config = dict(
    num_hidden_layers=13,
    intermediate_size=1280,
    vocab_size=8192,
    norm='layernorm',
    rope_theta=3240.0,
    qk_norm=False,
    init='uniform',
    lr_mult_down=2.0,
    lr_head=0.00575,
    decay_shape='linear',
    batch_tokens=65536,
    train_tokens=380400000,
    dataset='wikipedia_en',
)
MLP neurons of a small language model. Each row is named by its layer, matrix (up: input weights) and neuron, and shows model dimensions 144-271. Each number is 128 + 32 x the weight over its row's rms, rounded and kept within 0 to 255. Numbers have three digits each.
After each neuron's rows, "fires after" lists the tokens most often just before its 100 highest values on Wikipedia text that the model never trained on.

L9.up775:150172161098132109116137139186177102149115096111168166084117121132092158171128067132118071110149119089165106060140093113089101128138102177127096125144158138060148138150103141081157182124140126177054117139160202145160097147082175078162118110120129113103105148145196146151151147104138119102146132120138134119092091128105194122198126170131143137136091109116116146201156092185136099116097
fires after: "|", "\n", "-", " |"

L2.up399:100129117081131166154186136092147110091137167154079142159144134170155171151181149076133122125151106102102155177147173135147127078132111174101109108088090160117132169163096214157090104139109098079100154122165114198082136131143153186078140112156093114103078122166060143098084125155114143111146095100087147155106127192088130096141123144248195139135102137084142109134090127135152065103147
fires after: " |", "|", ";"

L3.up435:128150131100062164113142125082198065142149167138078139155059117155117128115122118143118155113080154133139140134122119114160137074167153154136087130111172120053068169177106059079104132067125066113116138146158103098152150064075158165126141158124142098107120081146155121105102141109126150157116084124103131137107133123115153072158089134176096122111180133107148117158176140154096116129137
fires after: " the", " The"

L9.up1049:157099105099080155162155118174115105160092148154135141070158159190113129112132096154116142131136091114170120151105097152142135129129219100128139114126152110085113104070168139142087177148169152051147092145147110148099119117128090147117099176109127129144156166181073150108149141130175066097160131107116123094138129125072089130112129155166118145145114113077146162108154156136162083080127
fires after: "-", " goals", "|"

L6.up550:131122072143131148109153167142113098108099141115154141088096141137126101176144137158126183128108176141138193151051142119133119179119074124094152092107117072139120116100158161099091141135142131066129132124136114176138124124120149126133138111155078127084120099156127114166104082160147185169131152137121072104152059109147119112166120153129060158095073111177143190070098086111113201138135
fires after: "=", " =", "History", "Career", ","

L10.up460:145119137100139156120142154183062153158118127171148136154094115063157146173121100096161088107125123107070129073123119121124125125138080137178070088128126162222109108135143092140123121142122109098111153105117193134148119107194118124171037093128135108086120149122114121162098132081112112088079142092103094126120163115060117169169153164160101095143141115176074166149148129104137223137098
fires after: "-"

L2.up1078:100129154095134188130111177104130134145123105114098120161085136179177193169094125127149071165130138112093167104172141116192067038152123130089151199123077096085187154099140071166099131114111108105117190099142148180124090110173170178082153146094125172123108097104125162094107111106126149129090097135131106154112101142160086168159102159154157112179119102151085160153206124100163085129165
fires after: " |"

L3.up489:087138109181080067148186140100090088099189146150178139095127124113127148132104081136139116121106116129153136156097156196173129113156111171158114148101152092087192118112091091143125148141104110130114127132100159130136179114095120128180127210173133106222088141114144103180114113091141071121173129161107123127074131127118116097096176113152102086101166173064097146138122154088114148107132
fires after: " (", ",", " \"", " the", " –", "m"

L2.up1224:133114113132137170146161114092150057143109181142104190143146070200125105107044110121138132122095106108116194153078099159223140073131103145106132106172092081144089133115133154087167154092122122097092131087161098158190135075111145107147116195159096103139129104108113143119093132179136137132055101104119125109143177128156125075127116111142089119127130094135099144141101121136087174131099
fires after: " on", " |", "On", " On", "|"

L9.up1000:175136213144161130067116143172124166123093109154140086101198108129189082077081099116130181146198140151133133126088097061127088111105149198175179146164102092156133133140054183104091127095143157136100117164107062121087189118177104108156114100171148129083116169157110126182117098135179194174137139075101115140114136124181087110147138116154092107081121159123144114142145141116143161151119
fires after: ".", "-", " (", "'"

L6.up1278:139181093122161133094149176180098142162126182174169117149159077110166038085111144132187146100132146052170128102109090165110145142121079157108193145122098098139117110145126093093128140175127141127103073096158030170145137109086131099136068152119156188152143147092122115085068105125145146122158155141125067098166145136137130120091138210103122170137106135126170123081133153133130122099057
fires after: "\n\n"

L3.up1172:169150099160106135168126102137123130114179111165133139116126129068195113139113147107140142126226105118094131119136122103170123142194108136135134126140000144107138161133155187097122159175083095104133130124097085129095109163172051182162122131165123069177151141094125095113129101117085100069130133186127124092151134151132067111133172165109150105145134165113086138130201126144154153121168
fires after: "-", "\\", " \\", " ("

L2.up163:136156088098134178085197122117102149142098122147123108132116159144131104106174111087119059128093083122151162085119188122144083008115096176121082146105100099165144144113179070135123087139130162100152145176089143126146120137151124136116127126068125090099110114194087160139107119087129107147100086068119114129119124158139186144166154191116056164158077111115154095171094100104096106113130
fires after: " |", " −"

L4.up608:110195111152111129141105114114128134144118097184177134132157136153026139148173114088164135040099100154120166122150053133146078172114134182103109118054123147117088125151153104163150153156118135124125064118175128141177093163172180148114123128111119174118162146196103119181142169140078154149100101090071102186125139143077168112167144157143130140120109131118158164171080139118163108101095
fires after: " in", " to", " of", " by", " and", " as"

L6.up312:152139093136142171178157141168161127156122122130138169148118201134139115129077040140099115093203150144131132113144116125141123207146125189073110160120114094141061109141156157113121066161170113166139166173055091107133093138098111079146169099135124134118128220128074145113151125126199171144072085083105069119153091160108119165169125101132099109128152087171113098168103132107096154102183
fires after: "-", "\n", " e"

L3.up623:135146063205133133178123106089146147147084090134162094110153116158114141109133142082079137098115142170097117154191040135152165157165140145119098106169113124117162148121100151106146138169097125109141186084135117166137159140138144197102131154120131093125106154104101104144142129131082134113139134114060108119099112173184074161164107154131193118170101142177119104105137140076127071066127
fires after: "|", " (", "\n", "\n\n"

L9.up19:137130146103101132164118157111134122160170121104151074106134096106150150124106085063188142162135135131141122072112147064152161123106122206131089158147124144066177169130179126117108153127161110118149142132080111096141174148178120193130138060128176127153135113134153139094132135130115093145132125107097148092157131134102140145149112125102089127118102067241149099102096113116137129151173
fires after: "=", " the", " ="

L3.up568:163155111161079144097127182123149140133114120183115173161153161152102082126118137054113141162116083145102160132164160135159141157085104095099098115044134162171104082158118197111118127206082119109114104105149089115120142183116188094129094127104152147132064144128212078137135093133138130091119138195153172157114140145152085117200130126146114209136126102132062160117110143122149079044132
fires after: "-", " (", " \"", " Nor", "."

L3.up742:143161083119099101072175111137121134156139112084134138099098085084173131150140151134158146109128149154146125110133170100154139117133105141113112108117112102202088122087145129124133149149116111104200161105133121097157103178134127157173092136156120187108154113151163153183097124055102150102125107117140126017130141159123134142135205149158116103078113155115103104129098196159127150200140
fires after: " the", "The", " The"

L2.up202:118158140128084161111156129160141122139150118108077126112132150173160114108160158110131108164139163187190151106165123143110134089108119087089141159156160147164108151117122130123138143220160074124077154117186123116186095109182112162139113137190058141237119184084105119154089104141148104103174173107135070155136146133145118115110179132151119119050105144100148144118084176157108144131101
fires after: ")", "-", "\n\n", "="

L9.up618:081174084118149139073081138098122135171104114123101117143113143139121122105136111131132104106093170079106137071180094172168058115107115113108142203149144129090111148102104134121119155170139145111082069132084146154097158113163136089110139182087150114160103167105123201107108145128171106139137096075132150114131114137149109153124092141121137139153087188086084072181128112119075093137139
fires after: "\n", "|", "=", "%", ","

L4.up864:129165090087120074071174175109179126129212162098084149103126111113184118081124151133138110127131133170109116081130115090109067147168108102136159135089065142118125187120122121157140083204211134134127150139110109115198095132112138179116161106137153107124148169082112068182134155088125137123135100149119092126149108125126153068167116126114072181113111195112094139100169143113156145099064
fires after: ".", ",", "\n\n", "H", "D"

L9.up1023:103173112125114077112111101133085130140164062105099072171155087131129109160161137140186079127078154168101096162069138096096138138209143181137123121129136142142072122140161155124113092107150140139125096135110080143135130202140097181130077137084158113129107095129136125159140165139136059122168125223130141118168100143162058141168066101153141155116097139145158114117135106091143120074148
fires after: "|", " of", " in", " For", " more", "  "

L2.up1100:071127157103152139147119146086141138104153081105145157104111116172107145170142098169146146104054164082177158148063127088082195130212124147106121118158131115179160146147136133101099154158143139099122157143106120137165119148135138126106175050149164146141153108140080133188125208090143122131096070139063165139177084147105116162145094189098173173148127125065139099127152134110206137139125
fires after: " 18", " 17", " In", "In", " June", " May"

L4.up583:139105143084113127171074127141081071160090096100132125129097222114095158101175122123170154165165195134168146140078122097117171140132106135179099114121108095181131111122156099098143140116155140097114197077179141178114127101175095130103103112131126108134158114124099145074168119152130147164072124138096152152162049153066128179180107096145148117121130140152126080118148101169103182117183
fires after: "=", "s", "d"

L4.up519:172140139053155150120130117132186136133134120135169187117149213117135106095109091099107119134110118134122152090143154148064064134102056156075145185192079133110197167082148061100120145171116060182133119137151160157169107096115137151109090124130133079146072193079156176121111119122129106137075118131208159154137159113115170056156092169157146105110129173145091125135148099160110161118112
fires after: "|", "-", " Republican", "\n\n"

L4.up820:101089149130119116177125159072135183119107138083179099184114133168101184124068130112050126193108083072147114078171127105146123100165086152100110134149138097085150095065075133158133150112097109122127180114160125112159147084127140121095095117089139119149127090122154109206100179141184172093089129149119145119086143123090183120126092186092105185137102119164146120135121116189139072086104
fires after: " O", " L", " Pld", " D", " GF", " N"

L4.up1207:158182090106036155096145092169163158159159133128119155086161091131126135090104135147139145126147130142127102112112095099180131124152135167150131120132166160117102111161120151081096114127111085072155100119133099155095143137129174186187123120109100119123136110086136104165144153117122185143150070137111163110105127147180170146123179142125098065193105147153106126141153168126159147107139
fires after: " the", " The", "The", "-"

L9.up268:130096163091129134132149158115129101090127139222177022124088138099142148189117137091171144081171115095126157100087146151071132052161136091107157176147126137177092127137108123105055160169117076119203107140051128151119093125166126161084115152085111110141108146165085110106095095155145121141080081131191145134130170149167104121120105186115086131159123145090161104100161141123155101108113
fires after: " |", "-"

L2.up312:136219122087068133103127163112083137094102109141133164106141221116166104151156141157098095142136181094077106153143141098159118039163105154097146126162070107122157114089224174106123094128151170193141119121124129168131147133168128116150165102135152158138111023177164180127124115124121115148130113161139168162156160123142132165130123118147134092166122162091124104110107139112114132121164
fires after: " |", " \\", "\\"

L10.up1000:193102134073169059150139153174086120121108138112099097126163159119139147116053121069110137215105118110115146085119123115160082212136117109090132086144106059103093124113139124148143141096123119153160079125110105089141122147115126189141109180155149160104127091115103180135085097135146074173103120133149172131099105223205121079073121135138104136149127121161153178120135109117155167189113
fires after: " |", "|", "s"

L10.up754:128147077115170138127169158206163103093119119127078164186144090158154136129130084082162179107149049126160140103087142171100122085090042179185110068165126186127127146054135138152116201087101108137146166141104150122131123094109149095100131127139108103100144143148128174133106141131113096122099153130111103122111128129125117170172137143155112080143127095092134116179157094139139162078148
fires after: "|", "\n", " |", " Republican", "0"

L4.up158:116148122082125157131116113106121160140127109112133135141081132157149144110160143121073116145157098130127115125157169142137140102137133118152172163034097108134119130100135147127183141119139157121140103188112162171145064151162092152121178130195104111134142092141107060116080156142050116114148109103039057110155127089125098165150064156157124134159160150138120087116120169150105126168122
fires after: " |", " (", " the", " ", " \"", " under"

L9.up363:190131161156128091170138099141100086060140073102160151169086132151173111108143108146119148060150116098103074120097238197113066150114095125114145101146142094129090175174134169154079166135102095102173189134153136153125097116189072159129143155130115158102103139109104131139118146180093118087135059078069135135121126113135095156135126122130181101037106159103115037139133166176165167147109
fires after: " |", " D", " GF", " W", " d", " L"

L10.up331:163142188044143169108120177130085139129052152105121164159156141151110091121071141140109122099093090096117143111081211137088071130159113141104083162144163089122140115141067114084156113152127103117204106138075119134114106115077105095146136145122079104087106143139147114177071102107168132158148088124123117107150110137150179141103091129147174112168150159123152201186111163170066098115163
fires after: "|", " 3", "\n"

L4.up400:155148076125107120114148104124130177143120203132129095118104144141126171155145055083096101166147155086175095126046169107102118145158090101118117163074231108173089107119148130139116122154110096121116164082143105146141165112104152209135160110143164039120143099140112103131062105098140154146157169088149127200118080147105137115167124100131130161151087167173099171131158111158129038079160
fires after: " (", ".", "-", " \"", "/"

L9.up297:144101100153098134101126036119134121080073112115082094108143068147149170105111135097154134189149182101145113164099208148122121121155110156134137186150198140115141063101122160108085137103178122088096084135119118078107172103132205100127150151154128178108073107125144143086093149129148197116096020114107118215184216118116151098168147123090114175101160091204120141095077160150178127078142
fires after: "–", " the", " of", " a", " in", " |"

L10.up1242:197159133095160153141093127146118136086132143145111108103136123191177132109168151141145152078142131131135148116108143135187173101118130100113155140123139132123150129114114163135023151111063087087053129110087079183111073095143194107128135087136181160097162118164085137130085086162174083071141133112150193125140122141057087106142079129126105143134138138183167126074083122110151124175173
fires after: ":", " |", ".", "|", ";"

L3.up907:198162128165147155189105114118112124122151109158149142079097091151153114141045149110132122154169170172180158151100124075141130110137126093141149083108110106157051188103131127149153106140146184153162119134152096146084115080089107117177128086088150132137191088129085135186127158141124147069081216154121099135134105176136115103151146157124143136138180168082074072148174140115115158123173
fires after: "-", " (", " Inter", " under", "L"

L6.up1076:040151148118168132126174167183132037148197177170091145138163129141145134084094137162099104120115097088108161148172157168119123144131150130182125148130084051062136095137057114121124134119118123120098124148119121072139150162154138156189113133089131191130198081133144137089119146111138099174073133090098153170132131156118112065104133141177141042139104175135119103117123179162139149107103
fires after: " 0", " 1", "i", "th"

L4.up789:123142207122105173066156086101122177160126113145112126094101110133079120191117145127114104141125112150143086106119114118157175074077087138121161154109217077143124127123099167135154104125148179133099109130133085145164128095139055133104155083129134096178135208129074057181138143113137084096095112123110131152129131087079170138131164100088113181166153143135183071082108129112142149079122
fires after: " D", " p", " W", " L", " Pld", " B"

L4.up478:096129133157114106125099107093091132130126109150085137152093120107144094119144164149116112143096072094153143129167088071091152106125152197109180163161219140123096148149113160122146157026088103162077131104142168119071105138160153107177069105148144103110164157140169122122135126151148090139064081130101119114202170134101117119063115160081171109135085101182118109123106138188143165064126
fires after: " U", " O", " F", " Z", " A", " D"

L9.up890:109129111092158131099157106150221142115166182098159114137138165109143176155120115155161187166164113116092052052096133125146051093159125159172108140132108056147123148089109143159170163075094136130046147127233177127130089071170090103150107059138181176124139092187096095107117061161156126171148069127176159109123117183085089146130082103130064109118056147135145086173155164126129115148075
fires after: " |", " Votes", ",", " had", " April"

L2.up935:078151110165192163143166100160158093126140071202130144075093118184154086162132162117130079155148091085086148156093132135156051154089115116163146165119099089107143082109164151140077126105101115102106155115146178161171131116119104146089133156126150165163039115184144128108136104117185071155085161105103085193150104154152119118139125100195137145149103120142121079111114134125079133179161
fires after: " |", " −", ":", "|"

L10.up1023:138116082120103089087093126148177114091134096157151153156118086119152124144179062064112154141104074127164108083102159139161186107129083170114139174124137042132127160144054139109104169093051137086123085160126103171085060135142151125153096118143100109110114134099032175133100169131115189156122105142105110176179155159180085142170096089162128075118124176137105148117077160106139168084117
fires after: " In", " the", " in", " to"

L10.up817:082132129112126133123144132089166055165181067118130140097128102174086102135127139084132145151123162109126108106125127145122071106126087162141141134128187140097080057132165150088145153108125128117198127138111097154144093113152186074155161078110097125207126161083081121136141106122081138159127132116071179144099102162071224173094114172174135149170124092126105115128134060116173134142125
fires after: " |", "."

L3.up579:134106078127090135162174190145150064166141102154148105107121157098057145097136124106091120112050081091086148102103090116117124186140159154176133121076127111093160146165113136097124147131124144106106191123145133155166123108112130093159128113120085118085162123085127120101160101133138139139137133119084131127141173157182084168176061075136145080122154165119121123132165166154132077177155
fires after: "-", " (", "\n", "yp"

L2.up179:134157115146208112153108115139165127135120098121107170144108142179131109116139093150165161103138148098128095186199083124071174169064116123113115134159133154159129113126130125169110131120113168125136126141081120115133113169159159158106091116076106135170190112116208116149169154097117153140102119128038148146123079126130145187119108157125131153161097143164105131115179123116150100142117
fires after: " in", "In", " In"

L3.up680:171043070172057180147091134119209044121148145096168090099121151133128100137147098187142130104096144143184147121051128077158109136143132127081084129202180088073112133130142095076104160114104110159148123148179147107162093155105084111164204115103087062138233099175113168144171151138142140145137156066120134053156163116135115123181037107193091137149071132069140106138152121156136124184206
fires after: " the", "hy", "The", " 55"

L3.up824:123147108124129144156096163127152125079195150138142079115101089162132129136102149095053143163171096131151110134058168132134164163107126148119154096171172115094046152136162164142144152099088101148123146160124110128096135142159176129180121067140123120164137136133155100135125147159117149065096092110101143109131133159162055099103109114132085086116140110178099180104149093159116078023084
fires after: "-", " (", " Rep"

L2.up983:099090104094125102146117096151149107090073120177126125060132181192171061174186151171078137099112114098112124132140135107146095196173106150142156151091116120183169168120155104153131185114091152087111098177130089154175133121175164128114093154140145135165156100133153134154119092133139142097097036157128127113136093120066114215129102117164133062140105163143117129151125112168067124143150
fires after: " In", " in", " Fra", " conce", " age"

L3.up856:162211148189120198157139086146147149101088122146104146168139083110184181145170105168084099136129104100160106128088052155175140150121165139156145170108154093087177068077149159148085179182077037168128138145121110125115185138103142077094154066139068135138105150106090111175138128177105160147143155143138142066087097142146139156167161117127166140128144126142071130107115108097130116146102
fires after: " (", "-", " \"", " ship", " |"

L4.up1212:170099150155134217100173156175182145106130144152145151087109099158115133081151101129092123085154078105208151122133119156162085138065138111105117119113111135118136124058124124146180123115161113129106164108106110079134128144108092134100080181222142127109111180139091138156123160095080126163130096143191151069088092168160140087106120145089080131096158134128108176109132100215143145126117
fires after: "|", "-"

L4.up1220:111156079110081122147087092170110080142063070118141089139137127150122122132078114165132086120124112202079051112064150148117140154134088141151120142128072158108173143087121134120147159161075133153148133075129136098159105169169103146112083088168160149114159179152137142142112117084164174126094097100130149172200125139144178109145109151131060109143097118106124104080189130101094094063144
fires after: " Apps", " m", "M", "C", " Rh"

L3.up239:176119073077125104098125154132120106180161165184130133106117088138142170067117091146095096197097134113139182047092162138135093058133124115180145156146137105052071190132123085134145143175132126158166091116158139153165117126143154132134142138090091108168097089118143155136058108151129150152100126082077170085078135117114166153123101139105112117191152134143113112124134092128117087212100
fires after: " the", " (", " The", "The"

L3.up909:172136129231068149164109077166085118119150105188128117088161089128124077101093088100157180110150107124128114136139124125126157112174139169156182141141119072138154147149155185142091136107128080142168175142123146155216072116141119198164094101125125109120138182137140165154189095168124179106114074029134159064145095142139129065142153167092115117083112131138146123101114179092109110173178
fires after: "-", " (", " Mol", " Sch", " Rap", " sch"

L2.up81:107114134093127160188161127083181087156139146167172143112187101133171110088173099163162180091090082124079137106095128133103100138128178112150137104103157122201153121084103194074061091141176124135122125162133146140110134183181138188154114149135117125132132183174121111119136101161126109171171076121187105095173113199160148127111155092175101112064112104137150112128155115156134181129094
fires after: "|", " 18", ",", "-", " October"

L3.up1173:123133139128074118066115149064141100139137087107164148176148070173135164095149116089123125075159131170079178133135092167123187097192122084162200095079077120143145119128179137144100141156140127099132165149124096147134125192126146121173094160144136045084105100112140089119120108171078114109126182131099116105130134123141148123195087090155132193111099099101182107163197125122121129106107
fires after: "\n\n", "\n", "-", " (", " \"", " the"

L4.up1225:148162117146151148108139104128173091093173103077068161122176135094146104146077148137038110079090087111138142154160144127133072134168082112111110129112083141096083178084160150106169062134132142117094141145126148165138105117121187168114133116141075120103169151102200127097116129133154139130071108056125160155124127155133141123116205154145151126140164066141120160189122154130166116176142
fires after: " 0", " p", " P", " 1", " R"

L4.up1274:122123154128104143136153150140118170086109124135067134134082135118155173104152115108099174124119125129128110143083080194161112100155163128139110153115152110164176149125167087158158093138159103108143092134150167142145182079075111160142117064111146085171182113139130100168122152107141129140187106144148163107144117161133087125139102159145129127138035184093112067115110103109042124144123
fires after: ",", ".", "Wh", "Th", " \"", "H"

L4.up882:165217111175058110175081136073192113155163113112179097078146130126113104140128160144134154090141139143120063104111169114168087107104160106127114154136163106077181096107106141097145164144071127131192199098130146099094133140123158125133128115108085120124153150091095152177185143105110144133144118149131117113140094135190125092115128225084094110120130137095120094090155149092167120156181
fires after: " the", " The", "The", "M"

L6.up800:194144163095084103152156164064133113119114156138141145127138119101168160126102156080139132091133095060059151139116082060120144145184139141109120114159116076130079114150125177150123118131103067075123135093109136133099118210113173109082157130176178134093102130073174116139218118182137082139124026144092124133063114102123048142140150100104122117128131134151123169100170146130107139093114
fires after: "-", " long"

L4.up896:080163132132176148135149134114154108120090071115128147117090108100071113182178132135115140192119099146181109109069114117084068120093169143155117138165163155150177106124144100148143142114085159121117124132105177149098159121192116092157169156208159066189131160161169161129088142089152103101098104056090159170165153143134122157116087084134086160126123144174116205127077128171124143071096
fires after: " O", " U", "O", " o", " D"

L2.up116:189135169127073069107146182141109072178175052069147160162114176151104139165136148055165156154198164106108125100137185106106137148088073152133092126111101145179127154133126121111136160165112134099122134106081140121109122105170144184093070078122152120092187137144127134074170093140136133114127104146131155124119113117148121121135114105123063129123078120156181171115152136157092152158156
fires after: "."

L3.up775:135173194166044174155138140101158095140101146114156153143159118210157141159107110155176095119142113165147147183116168154154136113083171184103156149115098124185129136102167155141102121133138063122113121106130145124203207119096148125158105106126095094126138160077072106159114164116117134127140144106062090099084156098152079100130099090129125129086144092157089143152136116094056139090185
fires after: "|", "-"

L3.up733:162140146126113106089133104091174153169194087104132093089139098109124124079120129136136147139114140133151139117088116140146139080087131168120140156106139158088072096118177098124120129165096124121117130130149116124098141141164083145120104160152168113156164146138142156104120149072155121147103076086078094163162128167158161165144118139164085144117133127092044181193087145170112145190124
fires after: ".", " was", " ("

L4.up308:117125155152097128136043178133117135099176162196152149077143154154151109109171099180092141176135122128112133094138077121141122104121118109182103162141065083151124070119112121159121118172070112114119150158093095144138087158189033085093174138116098094158139138098094086094147058168165172164123095142138166140103138150077143140160111090109179100126134154069084137186122107124147130165094
fires after: " |", " (", ";", " o", "eno"

L6.up1113:147104118143130126158098119099130141131133130135131140147151145130175121101117083080145098114115106114127108150153058157127064134177137147092126122182121159197132182099140139124150158125134102205137109176161188149063056160134151156075138159117143066123125151169097131058173140133079165098126065140163133132188120124122109130123056150087172133072141150175146130125163109158103202126102
fires after: "|", " Preceded", " (", " Succeeded", "/", "\n"

L3.up206:134182125019053189106136154146122107161079167120115177147063077120100179115145163189096151147070144089128184111158138122080064118141123151158099127150082100108142131153124145092104105134140104135172098115188154092167092113141086094145188149203100111142155105124126118132082113110138152123118165124146143096111124096095138171185107160085091092093092168151121139145098135080070149170115
fires after: " the", " The", "\n\n", " Time"

L4.up317:136104196130099178132110094141111163111117158123134137132138148137166166122156113102088125185119141103104166154113166108127145132197140060152131132175165153175087091163121080111099104110118099120138026090054102176112124083132097162150148176058098104143099120135086117148148103092145125147125099095163164107113116149134130087169100116101052145079105118083103157119191089106129043144125
fires after: " |", " Minister", " (", " Party"

L3.up1252:067099072127158101145057133128128123144113071054131178172142112163170097164169105143186133066146165111149114176078098149114088129229120178156139143183135173148121128112102075128103090145102083159118175125082118104133131112125121190143120106168105127096142152092093139126136124111122183128129176132136082142080111120143127157086083132151135107115171144133168069144111106122178120122118
fires after: " In", " in", "In", ".", " 18"

L9.up844:107118130138162173081106113193151077112186097016104151150146178127122200125164104099074076114141157098130110169126136079144144177075114187139104146093153116088111194153157115182091118086137131112139160114172151180143107155150157150120089068128104139132191169110132113173108134133080131151070103192136122081151059121163102131093196169126135149159138095119133157076130113195113160159188
fires after: " |", ".", " 0", "  ", " /"

L9.up531:155144125110132132154124065166160107111098133112103113093155096171119210126156044126110143122150130108131055133141113105125196132169189102096085130113149133168136153150198155132052127123119075152152128140122173069076160139180131123099171085169115115104150122163092146125177134156146207139099136066098146147106077122128153098170187142147181098134103065136078106141146138129156146164112
fires after: "-", " a", ".", "'"

L3.up1157:142087146160050171196099106116134123143144096190118134142166127082160148115133120088070094142109167157163166147150117108092104123110138144143128160055117087096168117123168131138101154134135143152099129185138158141118143164095180168188147075135152088118075145088101130104113089205113131104129105119084135121118140133156155080153089139086126086140178150119115099062110149146148127069116
fires after: "-", " (", " \"", "/", "–"

L4.up511:134168121147161118062087162183155119125116086116099103119129057106168095153115089114132136122133154116103164110100114181149189066153124131071148155129182110117163129132104201122146141122185125103149105132094143106144175127203110180108115120136097142133118133108060108150171195072208117150109078098132155158094191124079092088161097154097110081132166210159122113084061216120114118124120
fires after: " L", " W", " R", "H", " D", " GA"

L3.up380:168113124137066145097133124035211141139186144108084104071087092158147134128095126149118090161165072141155096172153103156162134108172103117106146107154173100132148111156112131123101134170103106165066145145165119106156083102093157147172124114166175106197095124110111099219118140113163121072114134148110146102082113081160126135101169078105124162165121170118095081131176159161105112100103
fires after: " the", " (", " The", " \"", " "

L2.up488:102206163141125173115162077089132094180103084114138122131147144096134154108160185085139158104161112116120114126107101105131195142058136166135132084187137139190124153160136140106140108129138125176085122077088088084123092132148140124153084118196150126118195151083109120147115146111150102106074117198093149140174154143145098100188128116181107151134153168159166140056061059094135141077145
fires after: ",", " in", " the", " of", "\n"

L3.up763:118133133146103132164104144182104017136088155127131131122199098125119065136149128135117161128139109139112099105142105190154130165135144091075119116155155136130145171089131139120165153141082081088150098097199115123189101130131090119151104172160101165161095145134197132131074107116155146128135169067132120107153121123146117104092142121099159063178162115129141174136144154148103131104138
fires after: " (", "|", "–", " qu", " To", " +"

L6.up940:077165072140107152212169145135170118112161083103100150135145141122101131099121137072131139142134164146146169118143105104206116170098115120115103143094159097118207127134122124109126114136165105124114114101155078170172113076116129124078145184161172130131101113140188094100090167135138163110152074080097147137139120146124152125093153141151158132069103129136154118097057129162133142186181
fires after: " on", "On", " On", ":"

L9.up918:185104121164114154138100100099111150168151113208164199113180119107136102060126113072113183112120163121185186071138101142130126104169089164107151150097134115134101173162127132107179182133135147126155103094130082101108099197079107093113160166154144122056109148107127108128122121163140131112163123154174125162076153150201171120203065117124142186135082120144182146145157134122126149088167
fires after: "\n\n", " until"